Weights of a small transformer language model: attention and MLP in parallel, 567M tokens.
MLP neurons of a small language model. Each row is named by its layer, matrix (gate and up: input weights) and neuron, and shows model dimensions 128-191. Each number is 50 + 15 x the weight over its row's rms, rounded and kept within 0 to 99. A neuron's up and down rows have the sign that makes its largest values positive.
After each neuron's rows, "fires on" lists the tokens most often at its 100 highest values on Wikipedia text that the model never trained on.

L5.gate630:47 39 37 67 47 44 47 46 46 21 59 55 61 80 41 53 54 18 41 53 36 33 49 57 58 69 70 53 59 43 41 30 44 45 40 50 49 50 87 28 66 37 44 70 58 65 43 41 61 50 58 40 27 36 60 43 28 63 57 21 42 55 24 35
L5.up630:67 64 59 59 49 41 37 29 68 47 68 53 70 65 54 52 54 38 51 52 64 49 56 27 45 23 31 59 49 48 52 63 65 49 33 27 53 24 54 58 60 59 66 46 44 40 45 68 32 41 68 61 57 55 45 46 49 78 45 58 48 25 62 49
fires on: "="

L8.gate524:51 42 45 72 67 09 43 48 55 63 46 43 69 27 12 60 58 54 52 40 46 51 39 45 29 50 53 78 63 40 61 32 49 52 38 67 82 48 39 81 35 31 68 59 42 50 32 76 54 41 47 31 42 66 44 52 51 66 59 25 50 50 27 59
L8.up524:41 56 41 43 68 61 40 53 76 64 20 39 55 61 43 66 72 44 51 65 68 42 40 47 70 63 38 71 37 31 51 62 68 38 64 46 44 45 48 35 77 43 52 60 73 55 52 67 51 66 37 47 50 50 20 46 47 41 50 55 51 52 59 84
fires on: " in", " for", " of", " as", " to", " with"

L8.gate1344:38 69 49 59 53 32 39 20 23 26 28 53 37 54 42 53 90 45 64 71 23 61 68 48 41 30 57 79 58 54 30 40 36 52 74 50 45 55 44 39 51 24 49 51 42 69 27 47 29 66 49 53 68 36 31 48 49 34 45 70 33 69 45 33
L8.up1344:41 54 61 65 58 36 45 44 44 18 30 58 32 44 41 54 62 60 73 61 44 76 77 19 46 60 50 70 42 59 40 57 48 46 65 54 46 39 56 34 47 27 41 58 42 42 54 44 39 65 28 56 65 55 39 43 57 56 56 69 59 82 50 54
fires on: ".", " ."

L8.gate135:41 91 54 65 50 52 38 61 44 80 50 73 58 60 53 38 63 41 67 39 44 51 43 42 62 47 64 55 47 49 13 67 34 53 60 63 39 28 36 31 59 45 54 58 40 36 57 74 28 46 59 24 70 34 49 53 50 35 58 28 37 27 60 38
L8.up135:64 81 50 97 59 28 41 31 44 34 35 54 47 74 40 76 61 50 61 39 50 70 39 85 66 73 59 75 58 55 48 47 30 64 61 38 68 51 57 22 78 45 59 50 44 42 39 44 42 43 70 21 14 33 58 69 59 64 50 78 49 47 41 61
fires on: ","

L5.gate822:73 52 30 59 49 49 42 50 41 35 53 59 50 41 59 65 51 63 79 55 24 44 47 70 72 40 58 36 42 47 48 69 62 65 64 47 51 65 48 48 47 65 35 59 28 47 55 51 62 36 44 33 48 40 29 75 60 37 35 48 48 76 70 49
L5.up822:58 56 47 63 42 25 55 39 54 26 43 45 46 43 45 52 23 29 64 49 45 51 31 29 59 41 36 72 29 40 47 86 52 47 53 34 67 66 56 41 63 59 51 51 48 37 47 27 57 52 49 55 71 57 37 49 30 59 68 51 58 75 34 59
fires on: ".", " Ly"

L7.gate822:30 46 44 68 65 65 41 36 62 59 39 53 10 55 63 34 14 40 41 38 30 80 44 33 43 61 51 54 70 48 21 84 51 55 24 54 24 49 47 43 90 33 55 41 31 65 82 45 69 73 49 47 22 57 48 57 59 45 54 52 41 26 47 53
L7.up822:49 45 58 44 64 71 46 47 58 52 44 37 49 42 51 47 52 50 30 58 48 66 55 09 43 41 63 57 61 64 58 58 50 44 48 58 26 69 28 60 74 30 47 49 43 50 56 36 53 60 42 42 80 50 65 32 71 65 58 69 31 54 39 43
fires on: "\n ", " to", " of", " left", " from"

L7.gate1722:59 35 41 84 57 45 53 46 55 23 49 61 38 47 78 44 30 24 42 58 45 52 21 29 74 34 55 50 24 54 65 45 63 75 51 51 54 44 55 51 42 27 53 49 31 50 35 46 62 55 50 39 57 14 47 28 51 52 76 70 35 54 73 40
L7.up1722:56 34 35 87 60 56 16 40 22 51 42 44 57 28 84 55 50 24 53 49 70 47 36 49 46 27 60 38 24 63 68 55 61 43 43 57 50 39 54 64 38 60 24 47 27 37 34 32 62 56 51 58 57 60 21 65 54 32 60 61 42 61 56 54
fires on: "="

L5.gate479:69 48 53 41 65 43 40 23 44 20 68 51 58 43 47 83 58 55 39 78 37 50 51 57 59 41 54 67 31 64 51 15 53 50 42 56 66 60 58 55 66 86 57 50 56 64 56 42 70 65 49 64 52 68 64 53 46 85 41 41 41 36 62 62
L5.up479:56 34 53 28 69 67 36 36 41 34 78 57 73 39 43 67 92 43 51 75 52 45 70 44 57 62 52 73 39 73 70 08 60 66 49 68 49 43 42 40 86 54 32 31 64 59 67 06 64 59 57 52 44 62 50 33 49 57 66 44 60 18 34 61
fires on: ":", "|", " |", "=", " against"

L7.gate900:35 48 36 39 39 70 22 68 64 44 45 41 70 59 67 80 48 58 43 63 49 22 64 68 45 37 56 41 25 55 33 71 51 74 51 77 43 75 48 51 54 38 46 58 46 48 58 60 20 32 55 70 46 71 42 65 47 51 54 52 40 67 50 55
L7.up900:55 58 65 33 47 68 52 51 65 39 69 50 58 45 72 78 63 70 42 60 46 50 54 73 29 30 70 41 45 57 33 38 40 43 27 58 62 43 54 44 24 26 43 46 49 39 67 48 45 51 40 81 31 52 41 25 33 72 46 61 46 68 22 46
fires on: "=", "."

L5.gate1256:39 62 56 32 69 62 56 65 48 41 46 52 43 44 51 39 57 44 68 53 60 09 74 53 64 69 64 52 63 33 33 73 54 65 64 57 43 56 48 26 56 48 56 59 75 38 50 51 55 65 59 76 83 32 54 40 50 45 49 39 63 51 62 64
L5.up1256:19 70 58 46 48 49 58 60 47 41 48 57 47 33 55 21 47 46 52 69 51 56 87 40 42 48 76 54 25 39 24 59 38 37 67 44 87 11 43 82 25 61 57 60 66 20 52 57 72 17 63 53 51 35 50 57 71 28 64 66 43 47 36 47
fires on: " Western", "As", "f", " Eastern", " As", "ern"

L7.gate497:44 24 57 77 39 49 44 51 53 59 91 47 68 62 65 27 33 41 48 35 66 61 32 28 75 68 46 35 44 63 71 45 50 59 33 48 51 29 43 53 56 67 54 72 46 50 46 32 48 75 48 71 48 55 49 44 54 65 85 61 17 44 37 42
L7.up497:44 36 48 78 47 41 55 25 58 71 80 47 44 56 53 38 28 62 70 59 41 73 54 30 52 35 23 55 54 75 70 58 59 60 67 41 47 36 62 57 39 64 45 73 48 57 49 28 55 78 62 58 37 37 32 40 32 48 67 76 26 66 48 72
fires on: "="

L7.gate299:51 16 32 55 51 26 34 59 63 39 67 56 36 42 46 42 45 55 51 58 39 54 47 55 51 51 33 57 67 40 60 51 52 29 43 48 32 46 83 36 58 44 51 59 39 80 55 39 43 58 45 57 58 38 71 26 43 46 68 66 40 56 31 41
L7.up299:58 42 59 48 33 54 57 56 39 37 17 24 26 34 75 49 39 62 61 44 57 46 80 55 57 37 69 73 78 56 47 37 72 23 39 58 45 40 42 40 54 39 54 26 52 53 70 31 62 32 51 39 58 16 61 48 64 73 66 57 64 52 12 54
fires on: "\n ", "s", " back", " to", ":", " team"

L5.gate824:57 28 83 48 47 79 57 61 55 59 69 43 46 09 70 56 45 49 50 53 27 61 55 60 86 44 65 70 53 43 36 57 62 31 54 65 31 43 68 54 60 65 75 71 53 45 58 24 35 57 56 51 46 40 59 57 70 58 49 64 39 54 46 40
L5.up824:49 32 70 39 68 48 58 53 31 64 36 58 49 46 59 30 54 58 56 33 66 46 69 33 69 53 63 80 44 14 46 51 49 40 66 64 35 49 70 69 60 68 31 56 62 63 50 16 31 49 24 33 40 45 57 49 44 53 63 70 56 25 30 25
fires on: " for", "for", " under", ":", " to", " a"

L5.gate1326:68 45 50 38 18 69 35 35 43 38 51 44 29 61 37 66 75 53 43 72 24 50 72 34 69 23 30 70 63 47 37 50 72 37 66 21 68 92 46 51 20 37 68 57 59 55 51 62 50 50 62 75 81 56 36 58 65 56 71 36 31 57 48 44
L5.up1326:74 51 45 43 58 44 72 49 56 68 49 44 42 52 56 33 55 59 56 47 32 48 41 64 53 39 76 81 36 58 28 37 70 37 67 21 37 88 45 51 71 34 57 76 64 36 60 40 80 54 42 66 76 42 53 46 43 40 53 49 55 65 55 41
fires on: ".", "&", "y", "ip"

L8.gate826:57 35 45 49 54 74 57 38 47 68 55 39 59 69 26 31 71 54 52 52 51 39 59 62 28 51 63 12 43 64 65 77 54 40 45 60 49 40 51 32 46 60 64 68 35 62 39 43 35 57 78 53 75 61 49 41 77 60 42 71 75 54 29 41
L8.up826:66 39 33 25 68 77 33 42 34 64 62 33 62 59 47 36 73 39 53 25 18 53 93 48 25 58 67 47 52 66 34 44 62 35 66 49 26 49 41 47 64 80 26 81 55 70 57 58 49 54 55 93 36 36 73 29 57 33 30 58 62 75 44 68
fires on: " 0", "0", " 1", " 2"

L8.gate312:65 36 57 51 48 41 39 37 66 63 44 32 42 25 24 34 63 38 57 67 48 70 45 35 60 54 53 23 62 40 36 28 36 49 69 62 73 23 40 44 57 47 52 59 45 46 49 53 56 42 80 64 60 69 80 66 54 58 78 57 65 48 64 49
L8.up312:58 30 52 24 55 63 48 61 46 70 36 57 22 33 60 59 54 47 51 32 33 64 63 34 57 55 57 49 41 44 54 45 56 48 55 69 52 65 59 36 33 37 52 54 46 63 44 41 60 47 58 68 43 23 71 39 40 38 25 34 60 41 37 49
fires on: ","

L5.gate1074:49 50 63 29 37 54 43 44 56 49 50 47 72 43 38 33 69 41 59 57 40 36 64 66 61 47 28 79 12 68 43 64 50 60 46 53 40 49 30 37 60 65 43 60 41 46 72 66 35 52 47 56 44 57 34 48 65 67 43 44 29 58 55 79
L5.up1074:57 45 57 47 62 89 63 40 84 57 40 31 59 44 49 38 78 33 57 28 55 42 50 55 44 44 62 53 46 50 24 27 57 56 10 72 20 52 48 80 45 42 40 44 69 39 60 34 76 52 72 59 49 31 40 44 30 60 57 63 86 39 61 25
fires on: "=", "ical"

L5.gate947:44 43 37 54 77 70 61 39 56 52 48 63 80 75 35 40 69 38 23 47 45 73 63 23 39 46 56 48 57 57 54 43 53 40 62 47 62 34 58 55 20 53 54 29 26 46 34 56 31 50 66 36 50 61 74 54 04 52 35 46 39 55 82 26
L5.up947:55 53 69 62 66 27 63 46 55 37 53 31 26 35 40 61 55 48 78 59 17 52 73 46 58 47 37 77 76 48 64 60 59 51 65 32 46 31 45 50 71 44 60 50 41 31 41 30 66 76 57 48 47 51 41 39 41 32 65 40 68 57 56 57
fires on: ".", "di", "L", " rel"

L5.gate1300:26 63 58 52 47 59 52 28 21 31 38 58 62 49 58 47 18 65 50 51 53 52 59 45 33 17 36 47 65 42 50 74 22 61 75 64 32 35 77 58 65 42 57 59 59 27 24 42 53 54 37 55 42 33 39 45 52 58 64 68 46 30 53 71
L5.up1300:44 69 31 57 43 32 46 46 14 49 53 45 31 23 30 70 52 55 38 56 70 72 60 65 25 57 22 48 50 46 23 57 49 38 54 54 30 31 61 59 43 73 67 55 51 37 28 42 53 39 43 48 70 53 57 61 43 68 53 47 24 59 22 72
fires on: "log", "og", "sel", "tor", "alog", "udi"

L7.gate1575:59 37 51 40 67 51 38 65 18 66 56 38 54 36 35 41 05 43 53 32 47 50 50 73 58 64 71 78 23 47 43 38 44 62 53 70 81 56 74 54 55 45 56 62 24 43 39 63 55 51 69 33 35 62 48 43 31 76 48 16 55 56 60 50
L7.up1575:40 54 59 47 51 52 44 60 74 49 47 57 68 31 54 53 61 37 37 58 66 54 54 59 52 57 45 43 55 39 46 50 62 48 49 69 46 37 56 63 83 52 63 57 52 33 49 49 52 64 69 61 49 44 49 36 60 60 62 49 54 48 74 55
fires on: " at", " with", " With"

L7.gate694:49 08 52 57 85 67 91 29 54 34 65 27 58 43 58 43 46 62 52 56 35 13 30 57 65 31 35 44 62 61 48 46 20 42 48 35 51 49 59 38 43 18 55 49 29 36 30 39 43 81 45 19 62 33 29 56 51 57 69 57 34 52 65 60
L7.up694:24 67 68 52 80 40 64 39 49 78 54 56 60 65 27 51 69 45 50 27 66 76 65 46 58 61 62 30 72 34 53 56 54 40 46 38 32 70 86 44 58 44 79 65 36 46 50 22 28 41 79 47 58 71 61 31 46 74 53 60 25 47 61 55
fires on: "=", " |"

L5.gate1048:60 35 41 32 44 64 74 24 75 47 74 24 40 37 73 31 49 43 44 48 48 29 24 43 45 62 72 61 36 53 85 55 66 34 47 37 49 45 46 40 45 75 44 44 49 51 48 13 51 48 49 51 29 81 41 62 32 56 50 55 39 53 74 54
L5.up1048:69 29 48 63 63 27 76 37 34 48 55 28 58 21 50 52 52 53 47 60 51 65 31 50 54 48 55 48 72 31 58 66 57 52 75 55 54 51 52 24 66 55 28 78 21 45 35 38 54 47 65 47 74 32 54 55 47 47 43 55 21 73 41 57
fires on: "=", "as"

L7.gate867:60 64 64 40 68 42 37 58 52 49 42 68 38 50 43 43 60 47 76 48 59 62 47 51 74 41 40 49 37 26 43 45 44 60 62 53 28 14 46 42 36 60 46 52 39 43 69 35 51 90 52 58 62 34 43 38 27 46 50 59 32 48 49 66
L7.up867:66 57 59 52 75 55 67 29 48 54 71 76 44 33 49 34 55 45 74 54 63 65 36 49 69 59 56 46 51 17 49 41 35 40 61 24 31 31 66 69 54 48 59 63 36 66 38 32 56 64 45 70 55 43 57 47 19 55 50 48 55 22 55 64
fires on: "="

L7.gate302:35 46 82 44 44 53 57 48 38 29 57 71 21 41 47 59 47 78 57 61 47 46 48 44 31 51 26 57 43 57 61 51 44 38 63 56 68 16 41 45 64 26 44 34 35 45 23 57 48 41 71 59 51 71 51 59 34 40 64 53 31 52 23 54
L7.up302:25 68 41 38 52 75 50 44 53 42 29 20 30 44 31 63 23 66 67 40 53 68 68 32 43 53 50 65 58 57 49 59 50 59 53 75 39 39 36 59 36 69 62 46 44 68 43 58 77 46 46 78 67 48 75 65 49 53 53 47 69 57 55 58
fires on: "log", "raph", "og", " hand", " picture", "g"

L5.gate86:43 56 20 49 49 38 61 65 56 29 64 60 65 59 49 54 61 60 51 56 44 53 41 43 69 34 66 57 70 64 37 29 64 26 63 31 27 51 57 52 64 50 50 63 32 38 38 75 50 71 59 30 41 63 22 44 36 68 47 44 66 34 35 37
L5.up86:54 66 47 34 35 57 38 48 61 24 80 49 55 58 33 77 29 94 54 57 55 21 69 59 67 23 33 68 34 81 60 50 55 43 51 25 82 68 79 36 62 52 58 38 38 59 64 18 44 50 39 35 64 55 17 56 17 43 56 48 53 33 70 70
fires on: "=", "-", "k", "d"

L8.gate469:61 35 64 30 75 42 28 46 57 53 30 52 40 27 55 72 60 60 45 56 33 50 45 44 52 48 48 38 64 30 31 46 50 70 46 56 58 53 45 43 17 51 39 56 56 24 28 64 59 42 35 78 50 48 77 49 76 60 53 26 65 49 64 18
L8.up469:46 41 75 43 52 61 67 66 63 58 34 39 43 30 29 55 68 41 59 48 33 78 71 65 82 52 43 19 71 61 75 59 51 41 26 42 43 41 60 36 34 62 88 52 35 45 25 64 72 56 46 49 21 42 45 43 43 64 53 19 39 39 34 71
fires on: ")", ",", "\n"

L7.gate905:79 48 43 96 52 47 31 76 40 39 49 62 51 44 76 79 58 56 48 43 37 37 45 37 48 44 33 55 54 32 38 39 25 62 48 49 59 64 40 72 30 28 54 37 25 40 56 64 72 61 64 28 62 41 46 61 57 60 34 32 25 35 56 47
L7.up905:36 48 71 35 71 49 33 55 55 51 58 56 65 67 14 55 41 39 46 36 47 51 56 48 51 39 51 33 36 85 51 91 58 36 64 57 41 46 61 28 58 64 42 80 43 60 40 23 32 42 42 48 56 60 24 50 31 37 44 53 11 40 43 35
fires on: "=", " =", " |", " ("

L7.gate1190:61 46 56 50 64 58 98 58 47 36 52 78 33 57 82 49 55 58 62 74 47 54 33 67 59 32 35 61 61 65 48 55 70 62 46 53 56 52 45 43 64 39 63 57 52 52 42 62 74 63 22 31 58 19 65 45 54 69 69 50 53 57 44 42
L7.up1190:69 38 46 57 43 59 74 50 35 41 27 65 73 49 65 55 55 42 67 68 53 59 33 88 49 40 55 38 39 45 27 43 73 30 52 33 39 48 65 44 56 50 60 70 58 46 46 71 38 35 49 53 54 50 46 15 15 63 43 59 46 77 44 47
fires on: "=", ".", "\"", " |"

L7.gate699:49 39 47 42 59 36 65 66 49 49 60 30 51 22 32 59 67 32 46 50 99 43 34 43 57 40 66 58 45 45 76 60 54 41 71 49 42 37 40 66 80 58 35 17 53 46 71 62 41 63 60 53 36 23 38 53 36 59 41 76 31 15 71 53
L7.up699:50 53 38 43 49 38 61 39 45 30 51 62 41 25 64 70 50 56 49 55 53 32 59 57 18 46 52 63 35 71 19 61 44 32 61 45 54 63 68 45 54 37 45 65 74 65 64 54 29 54 58 37 52 78 39 42 60 43 67 54 55 57 43 52
fires on: "=", " in", ",", " from"

L7.gate1222:51 37 79 46 64 65 50 39 26 51 56 55 58 27 58 41 60 36 59 39 51 43 62 33 54 56 53 52 42 37 56 79 58 69 38 50 59 41 51 39 85 68 51 74 18 36 53 38 57 55 38 66 44 00 60 43 50 65 48 55 38 51 43 52
L7.up1222:53 49 55 58 61 41 61 59 68 24 73 58 30 56 42 28 60 21 48 39 41 80 57 46 34 59 33 64 25 19 43 58 55 59 56 42 30 39 63 54 61 36 41 55 13 50 37 60 73 56 55 82 50 44 37 41 42 64 54 39 44 49 50 56
fires on: "="

L7.gate577:54 47 55 59 69 62 64 36 44 57 66 54 26 46 68 39 70 38 52 49 78 46 42 35 66 46 63 40 51 46 38 38 51 58 54 54 42 43 43 70 48 75 48 59 21 48 62 48 32 80 57 67 39 39 30 53 44 57 48 46 46 45 35 63
L7.up577:48 50 47 60 67 66 62 45 58 47 76 56 45 55 69 40 57 40 76 52 65 44 51 37 74 55 52 32 46 26 38 42 53 55 74 50 58 25 57 81 72 65 35 57 35 52 55 37 48 69 52 72 57 32 35 43 52 34 48 54 48 36 43 62
fires on: "="

L5.gate127:43 44 56 65 59 36 52 45 81 37 75 58 32 43 46 63 48 44 49 68 67 52 36 36 23 60 70 55 43 26 27 46 37 53 39 43 32 61 50 34 78 49 53 41 46 46 52 44 53 45 47 24 41 52 67 59 47 60 68 38 62 53 41 46
L5.up127:75 47 56 41 24 53 84 17 55 59 76 44 49 42 38 82 34 45 46 42 47 41 57 71 71 50 60 59 53 55 43 51 61 45 58 33 69 57 70 60 59 20 73 57 34 43 55 52 45 26 44 48 58 31 41 35 20 76 45 54 79 49 70 36
fires on: "=", "\n"

L5.gate912:45 60 37 56 70 40 47 14 63 64 43 36 55 50 54 73 59 55 40 74 56 69 55 63 26 64 67 48 59 51 43 47 49 30 40 68 34 45 59 56 56 51 46 43 46 43 25 35 69 46 47 64 20 71 46 70 69 57 34 64 58 50 49 50
L5.up912:56 56 39 36 63 49 44 46 65 58 40 64 58 49 62 53 46 60 15 38 56 62 59 74 47 60 66 62 50 56 70 43 57 73 30 63 40 09 79 77 49 48 62 85 58 36 42 40 79 12 55 58 36 59 55 57 27 28 45 65 56 80 28 57
fires on: " first", " early", " of", " best", "Early", " in"

L8.gate650:57 58 66 64 37 47 65 29 38 28 31 50 54 52 25 41 89 56 66 72 62 53 65 00 49 56 61 53 55 56 22 65 52 47 53 57 65 35 47 51 75 34 37 59 44 69 33 36 50 67 51 44 39 46 49 53 49 53 24 69 51 64 38 48
L8.up650:46 61 33 56 33 34 53 30 52 44 25 55 48 47 43 42 60 59 39 82 51 48 57 42 39 86 54 37 57 39 67 52 65 60 58 45 66 44 41 65 50 37 47 63 42 41 27 53 37 44 28 15 58 65 76 26 54 86 30 70 36 52 41 52
fires on: ".", "00", " All", " |", " 00", " assist"

L7.gate1132:46 28 68 39 64 80 63 27 49 53 45 41 50 36 52 54 36 61 47 51 42 29 51 78 52 53 51 78 52 61 59 26 35 42 59 57 70 41 55 20 40 52 51 61 66 55 70 63 36 62 69 36 57 55 56 60 39 35 59 86 52 30 67 31
L7.up1132:02 55 71 56 68 53 53 45 67 75 38 76 43 56 48 46 20 54 49 58 51 63 34 48 58 42 46 45 64 54 76 58 41 49 67 40 58 70 42 49 42 42 58 72 55 43 60 42 27 68 55 54 52 64 45 56 54 53 74 24 57 62 55 28
fires on: "1", " 1", " |", "2", "A", "0"

L7.gate1231:48 60 50 50 14 55 30 48 61 40 76 41 51 46 44 37 63 58 28 51 37 69 45 28 47 36 72 42 52 47 74 78 56 50 47 53 23 45 54 61 39 69 37 61 55 63 52 41 41 41 61 42 63 49 32 51 35 47 58 18 32 35 51 51
L7.up1231:63 46 29 31 57 75 62 34 80 47 71 57 73 45 41 53 69 66 46 26 26 50 62 41 57 23 50 36 51 77 62 39 41 76 66 28 33 46 36 53 67 62 48 69 43 84 85 56 76 51 47 72 43 78 65 36 41 44 58 33 26 16 52 30
fires on: "'", " 0"

L7.gate1290:43 79 67 35 60 35 50 57 51 54 63 47 39 45 30 56 71 55 40 32 37 54 47 66 43 55 42 57 35 22 56 59 65 41 83 50 67 38 75 47 46 56 31 40 30 46 63 62 34 56 49 27 58 67 33 49 51 53 56 37 87 27 64 22
L7.up1290:40 65 50 52 78 21 39 32 50 49 60 66 45 47 43 35 50 55 66 66 67 60 65 57 59 62 38 32 56 19 63 48 23 62 41 51 65 47 56 51 78 43 46 58 54 43 42 55 48 64 50 48 53 66 66 62 52 28 47 38 56 31 62 45
fires on: " the", ",", " mar"

L5.gate162:12 57 49 46 48 54 52 33 42 46 43 56 69 57 58 38 60 30 60 56 60 74 64 45 37 33 53 52 42 60 25 30 55 48 48 41 18 48 48 40 43 61 51 68 41 43 46 73 46 91 55 64 21 40 43 65 49 40 67 57 45 41 45 47
L5.up162:25 64 69 29 29 60 72 50 57 60 92 54 63 45 37 38 55 40 61 52 80 43 39 52 57 62 57 53 01 41 47 40 41 74 62 39 38 53 64 07 47 62 55 43 51 59 48 63 31 78 41 59 64 45 25 56 21 60 54 71 60 63 55 45
fires on: ",", ":", "ed", "udi"

L5.gate1222:41 71 74 50 47 52 43 45 51 54 42 60 59 38 53 36 64 57 45 38 62 32 29 53 39 73 69 59 49 34 35 45 37 43 40 52 61 50 50 23 72 43 34 56 47 45 53 31 48 53 62 41 29 88 45 84 62 53 61 36 72 26 43 52
L5.up1222:63 39 64 37 60 54 50 27 53 58 51 58 39 24 46 43 48 81 50 50 66 43 47 48 49 66 79 24 78 26 35 65 22 38 50 47 63 55 46 29 56 43 77 62 28 41 43 46 70 28 59 21 26 62 26 59 44 33 19 50 64 36 43 61
fires on: " A", "ing", "ng", "on", " Loc"

L7.gate854:54 52 48 63 63 54 67 61 52 46 58 50 36 68 81 43 62 48 41 88 51 31 24 58 74 50 32 42 30 50 50 44 62 32 57 51 56 38 26 75 50 54 68 70 29 59 69 61 44 76 44 52 56 21 28 28 34 37 56 60 38 57 70 57
L7.up854:52 44 52 67 79 70 49 27 72 42 71 53 59 26 45 34 87 33 71 53 58 66 49 39 65 84 47 26 38 37 46 57 31 21 76 47 51 37 50 57 65 73 39 30 48 56 43 47 45 68 45 59 50 24 40 49 57 55 38 41 43 58 51 60
fires on: "="

L5.gate1549:80 34 46 63 69 21 27 46 61 44 58 61 55 40 53 51 25 44 38 43 56 42 43 48 56 28 56 61 34 45 47 55 47 40 56 64 71 39 47 42 06 54 61 39 48 58 64 70 47 43 40 63 51 62 33 49 30 45 38 41 33 41 52 61
L5.up1549:40 55 51 57 66 25 57 61 80 36 43 63 72 47 41 77 55 02 49 39 39 45 41 31 14 24 59 63 68 53 42 70 56 49 16 64 32 56 51 64 66 67 43 57 24 48 47 59 75 57 64 41 33 28 61 48 55 43 45 53 48 74 63 07
fires on: "=", ":", " name"

L8.gate1607:62 67 74 56 64 34 47 57 09 55 35 43 69 66 31 39 65 34 60 49 59 55 46 53 37 54 47 57 34 36 38 54 48 25 66 47 58 40 59 21 69 57 54 36 49 34 57 81 35 66 65 45 39 47 46 63 54 24 58 47 38 20 48 53
L8.up1607:45 66 59 40 40 35 37 53 66 43 40 64 33 45 47 53 38 63 80 65 74 59 44 61 54 44 55 78 38 37 50 56 52 47 46 37 44 51 68 53 24 43 63 79 69 64 73 55 48 75 51 54 37 58 79 46 26 60 57 45 30 53 40 39
fires on: " and", ",", "ical"

L5.gate1489:74 33 47 56 51 31 34 64 34 37 61 67 34 57 64 33 26 44 73 25 37 45 47 91 54 38 34 39 69 44 63 84 23 34 56 59 11 49 47 53 21 54 56 44 51 60 47 26 63 51 45 74 69 34 58 52 29 08 35 61 44 49 27 27
L5.up1489:33 81 33 72 44 52 69 62 41 45 67 53 37 52 60 70 61 67 28 58 57 36 46 42 37 57 48 59 83 49 68 68 44 50 36 20 53 84 51 69 62 71 46 70 33 23 52 53 40 44 43 45 66 52 43 22 87 57 62 59 66 59 64 10
fires on: "="

L7.gate55:75 45 65 35 43 44 44 54 59 22 45 41 84 30 38 34 76 28 70 45 58 41 59 46 22 44 57 65 71 46 36 42 38 46 53 33 72 40 62 23 75 35 68 48 37 60 36 53 39 41 56 48 54 50 40 53 28 58 79 17 37 53 41 47
L7.up55:64 40 47 29 19 53 39 53 64 38 75 58 40 38 82 31 40 58 65 63 57 52 64 60 82 43 32 46 40 37 36 61 47 47 45 23 53 52 46 24 57 49 45 51 47 54 83 55 59 64 64 60 23 47 66 44 51 38 61 43 37 43 47 67
fires on: ",", ".", " and", " |", "-"

L5.gate1241:53 58 41 58 55 31 69 35 87 36 61 46 31 56 61 49 34 34 71 52 57 60 24 67 62 32 25 49 48 42 28 49 65 20 67 32 16 51 59 57 21 47 52 37 44 36 35 51 60 86 79 87 38 45 47 70 41 65 12 45 50 68 61 39
L5.up1241:18 55 31 71 50 60 63 48 67 48 43 48 63 49 51 41 49 50 54 28 52 50 56 61 26 81 64 50 32 42 54 20 41 63 46 76 60 26 76 26 65 22 70 47 40 28 32 41 60 45 52 32 22 34 40 56 29 42 46 57 63 71 56 56
fires on: "s", "-", " of", " all", " in"